From a checkpoint of a small transformer trained on Wikipedia: width 640.
MLP neurons of a small language model. Each row is named by its layer, matrix (gate and up: input weights) and neuron, and shows model dimensions 325-388. Each number is 50 + 15 x the weight over its row's rms, rounded and kept within 0 to 99. A neuron's up and down rows have the sign that makes its largest values positive.
A block is one neuron, or neurons of one layer that tend to fire together. After each block is what it responds to, as a language model described it from the Wikipedia text at the highest values.

L3.gate182:64 53 51 63 41 57 45 61 55 38 27 51 56 41 40 34 56 53 31 71 19 77 62 57 52 55 45 58 59 55 23 66 38 42 27 60 38 25 38 60 58 55 41 23 54 49 82 37 44 58 25 44 46 37 40 50 48 38 46 33 70 51 76 46
L3.up182:66 59 65 52 50 56 75 32 60 43 56 64 56 53 51 49 58 26 45 40 47 79 68 53 41 34 50 71 41 55 72 45 51 46 45 57 33 38 52 57 61 53 59 57 39 30 58 37 15 47 36 56 62 41 31 56 58 42 63 34 48 78 42 43
L3.gate559:60 58 50 64 50 79 25 76 50 35 79 31 63 65 51 58 50 55 49 34 58 46 53 75 46 53 61 30 73 50 54 45 34 49 52 72 77 17 38 64 55 64 31 59 60 61 39 66 46 26 60 37 59 50 48 73 53 65 58 37 64 40 36 57
L3.up559:69 61 42 35 35 79 51 39 39 59 64 57 68 52 52 44 59 32 63 43 42 44 45 52 52 99 55 68 41 65 49 47 54 37 46 47 64 39 18 74 52 49 66 64 72 41 54 42 44 43 35 37 60 52 44 60 40 58 35 28 70 77 61 42
L3.gate641:78 49 33 67 42 43 57 54 56 38 57 36 47 18 58 59 68 62 74 45 31 72 51 46 47 80 51 60 30 91 54 57 30 52 68 82 46 43 47 49 51 63 60 62 45 30 73 32 41 54 29 48 45 59 58 31 49 35 65 39 08 52 50 33
L3.up641:66 42 68 25 49 56 24 52 84 73 57 59 80 72 42 47 58 67 99 17 58 70 62 49 47 32 49 34 44 32 36 43 39 60 58 54 51 53 71 58 89 49 29 45 53 37 40 82 41 39 97 62 39 47 63 67 53 37 51 40 39 13 72 33
L3.gate1001:38 41 56 44 61 52 55 38 44 99 09 08 43 40 53 63 89 65 71 56 49 66 65 57 65 40 37 40 56 82 59 80 88 37 32 47 55 54 64 48 45 50 43 96 27 46 60 60 26 67 57 38 45 36 75 62 99 48 31 49 73 35 69 42
L3.up1001:45 51 50 44 53 18 65 48 38 42 57 69 54 21 50 50 81 67 52 52 22 58 52 55 18 68 69 34 52 51 33 55 66 31 17 42 54 20 30 52 51 47 47 60 65 65 60 36 49 92 57 41 61 11 52 11 66 45 60 75 46 58 53 80
Responds to: Mostly a vowel piece completing a word split after To/O/I, as in Too, Toombs, Oasis, Iwo Jima; also was/were after long subjects.

L7.gate66:60 62 71 43 43 85 57 44 61 50 40 50 63 49 73 36 29 40 56 29 40 69 64 58 46 60 73 56 66 45 37 49 29 48 44 08 39 27 61 67 65 35 52 25 40 22 47 50 78 44 49 57 57 32 17 49 54 30 28 37 28 57 46 26
L7.up66:36 23 50 71 57 37 68 53 61 41 57 59 49 30 46 48 49 44 27 07 69 32 30 51 76 58 42 75 38 32 57 40 32 45 57 46 32 53 45 39 18 59 48 38 37 40 39 48 29 38 53 33 49 53 30 49 30 77 62 57 51 66 49 32
L7.gate623:33 54 71 83 39 51 45 71 62 41 58 32 88 46 76 39 52 41 69 70 50 48 53 43 20 37 33 54 40 60 46 46 43 73 49 35 35 75 49 42 76 67 47 06 51 68 75 39 69 66 54 54 52 57 37 68 63 36 48 36 37 56 45 57
L7.up623:39 22 51 57 51 58 30 26 54 68 59 56 43 42 64 45 60 74 45 65 63 56 80 48 63 69 46 48 60 16 61 42 43 70 41 52 52 49 35 38 43 65 83 37 68 54 70 55 31 61 41 60 48 39 48 62 58 61 39 38 73 56 62 63
L7.gate1062:57 48 46 46 66 60 57 32 64 27 28 46 45 48 67 49 59 74 45 45 59 33 51 74 53 66 43 56 80 44 50 28 68 27 76 44 55 51 60 62 58 28 73 60 59 28 32 40 33 51 45 61 73 39 43 48 57 91 65 65 36 64 48 68
L7.up1062:42 29 65 45 46 35 40 40 34 27 37 38 36 62 67 55 55 42 54 55 32 18 52 67 52 38 52 53 46 88 67 37 39 49 69 64 42 99 21 40 29 55 58 30 51 55 21 64 65 54 45 51 77 35 57 62 44 70 55 50 65 34 78 40
L7.gate1435:45 44 67 47 74 60 50 47 53 54 41 52 72 43 48 55 55 33 36 36 44 49 69 57 39 53 35 37 55 46 57 51 30 62 96 40 29 41 62 02 67 16 60 32 43 65 34 42 37 47 57 40 53 45 51 53 76 70 73 13 49 65 67 28
L7.up1435:56 37 71 40 51 40 52 55 55 50 45 57 61 56 50 51 31 71 78 49 62 33 42 67 54 68 10 29 61 74 64 34 39 66 77 93 72 41 69 62 29 39 58 07 26 57 29 50 39 23 59 41 32 59 45 35 52 81 60 48 35 51 53 55
Responds to: Forms of "to be" (was, is, were, are, been) right after a subject pronoun or noun, often in clauses like "when she was a baby", "they were split".

L3.gate349:65 51 28 44 35 58 25 58 56 41 42 31 25 52 70 50 35 56 71 63 56 39 42 81 48 69 56 37 26 65 49 37 77 39 63 53 48 50 59 56 71 51 48 65 54 42 58 54 18 58 40 67 32 59 50 19 47 14 49 33 35 61 55 46
L3.up349:55 57 65 34 54 58 60 41 50 64 66 41 34 48 69 46 36 55 60 59 18 42 31 54 87 37 24 35 40 74 55 44 55 41 68 40 48 55 49 59 23 29 62 37 47 69 58 56 25 73 48 66 54 37 66 40 70 52 34 22 62 42 45 47
L3.gate954:57 62 68 66 54 60 54 53 68 49 62 53 52 83 31 46 38 25 31 18 40 47 60 32 46 56 50 39 62 53 44 55 48 52 16 28 58 58 34 58 60 74 62 75 70 44 57 22 58 54 57 38 34 28 37 63 08 59 57 21 61 50 56 41
L3.up954:44 65 63 49 58 39 39 54 33 12 60 46 66 55 43 41 51 56 46 80 54 45 60 60 54 43 51 46 43 62 56 36 13 39 52 51 42 52 39 34 44 58 75 27 90 27 34 44 59 64 48 15 37 47 30 58 47 61 40 63 64 47 72 42
L3.gate1340:51 75 40 22 89 47 66 53 42 48 51 47 48 30 63 43 26 51 44 64 48 44 71 50 34 49 47 47 49 73 37 34 53 51 40 37 57 48 12 53 45 52 56 45 36 34 73 63 53 74 66 82 43 42 77 43 47 52 57 48 55 61 55 41
L3.up1340:62 60 61 52 99 52 31 60 60 24 36 27 27 52 37 53 76 36 59 46 62 50 60 46 31 64 53 54 65 71 33 71 57 79 22 67 41 56 38 53 66 41 40 34 42 39 50 26 57 79 41 31 52 47 59 43 67 38 40 77 57 75 58 51
L3.gate1396:33 33 29 10 45 38 37 72 83 57 45 75 42 78 44 34 43 46 68 72 63 28 43 57 46 73 48 17 59 72 29 45 44 48 37 58 58 44 30 58 50 62 54 18 67 50 60 58 32 13 48 34 45 47 69 46 63 40 40 54 47 51 41 65
L3.up1396:52 48 73 41 61 55 45 83 71 59 61 33 58 63 55 77 42 36 47 37 60 44 28 39 15 50 68 30 54 47 50 55 74 62 45 38 64 53 61 59 35 44 55 57 76 61 35 58 31 56 39 15 32 58 64 42 82 52 26 48 59 40 47 71
Responds to: Final pieces that complete a split word, especially past-participle -ed before by, as in Preceded by, Succeeded by, survived by; also noun endings like Medicine, Education.

L2.gate1250:54 52 54 58 61 57 52 49 36 49 59 40 47 56 70 57 57 65 55 60 42 30 59 38 66 63 41 56 44 54 71 29 60 45 34 13 44 35 55 68 59 47 35 54 50 61 51 42 07 36 56 80 68 39 24 67 66 67 44 46 70 23 45 43
L2.up1250:53 46 41 55 68 55 32 63 79 30 39 31 72 55 57 49 57 26 49 37 61 88 44 52 30 56 49 45 86 12 77 55 53 77 29 42 09 49 58 61 29 36 39 47 42 41 46 57 62 65 49 72 40 45 52 41 45 55 68 59 52 19 68 54
Responds to: Adverbs placed before a verb, including the "-ly" suffix piece, such as also, later, no longer, simply, natural-ly, immediately.

L2.gate152:80 80 61 73 11 40 43 38 41 42 62 69 30 22 39 82 62 50 49 87 61 53 40 31 58 46 29 41 39 61 63 56 51 88 27 42 30 93 52 37 52 59 30 70 47 42 50 27 44 60 52 49 47 53 35 82 32 32 62 41 76 63 68 64
L2.up152:84 71 51 64 50 67 55 43 37 26 53 69 44 31 15 44 83 35 22 50 42 52 21 26 59 64 59 28 73 69 52 86 47 50 37 55 28 47 52 32 51 56 27 60 56 42 47 48 45 57 29 38 50 30 47 53 54 50 59 58 44 50 64 76
Responds to: Word-internal pieces and apostrophes in infoboxes, tables and coordinates, e.g. Succeed-ed by, O'Hara, Men's, minute digits in 120°31′.

L7.gate99:54 57 46 30 63 60 34 34 53 37 56 56 53 35 45 58 38 66 55 57 46 43 67 70 55 41 67 33 70 22 43 47 41 49 44 57 49 63 60 64 60 54 57 51 24 89 25 39 41 44 56 65 54 50 74 62 69 87 64 23 44 58 65 40
L7.up99:70 52 28 33 53 51 22 35 54 51 71 48 54 40 35 38 50 50 24 27 50 46 68 47 52 36 80 31 24 39 90 46 57 25 24 38 77 70 70 30 62 73 85 47 49 70 59 20 32 65 44 54 54 51 59 45 42 50 65 42 55 34 33 52
L7.gate496:36 61 39 48 39 58 58 38 60 57 52 42 50 44 51 40 41 42 61 38 48 68 72 78 66 63 67 41 42 32 43 18 50 41 48 51 36 82 48 44 41 63 46 85 37 53 71 54 79 58 62 58 48 56 51 48 38 46 59 63 21 63 62 72
L7.up496:57 31 51 61 62 31 28 43 57 36 15 31 49 51 51 59 65 53 81 35 60 25 22 95 39 44 66 52 32 56 44 40 65 47 65 38 21 38 73 29 41 23 66 72 79 68 55 36 35 51 17 77 15 39 57 60 46 74 70 48 38 39 67 59
L7.gate894:01 44 44 43 46 72 73 56 78 44 28 30 39 43 42 45 42 41 58 40 38 45 75 74 61 46 67 60 49 15 61 66 52 63 28 43 87 57 41 41 51 40 44 75 65 52 47 69 52 34 30 26 41 65 75 30 50 30 41 53 59 42 57 24
L7.up894:65 40 58 41 55 47 59 46 67 37 65 82 40 55 42 30 57 38 33 82 57 37 53 65 46 72 46 65 59 23 64 48 15 39 70 41 65 52 37 60 53 40 56 49 40 47 50 45 36 70 47 65 64 63 57 63 38 67 28 57 60 26 44 63
L7.gate1310:46 39 63 43 54 49 35 72 91 67 45 62 59 42 46 56 74 22 57 30 57 52 79 36 52 68 68 72 30 28 74 65 53 40 27 57 49 34 44 66 73 47 41 33 67 41 82 66 50 54 45 51 36 42 63 70 34 33 54 44 55 60 48 53
L7.up1310:46 54 42 25 57 47 47 49 73 42 63 72 36 52 75 49 54 24 66 33 67 40 81 49 88 56 66 55 62 77 56 50 66 38 49 52 51 49 43 62 70 52 71 55 30 43 66 68 45 51 64 45 49 54 40 52 51 49 65 54 41 28 40 46
Responds to: Past participles in passive constructions after was/were/be, often before by or to, e.g. forced, translated, inspired, adapted.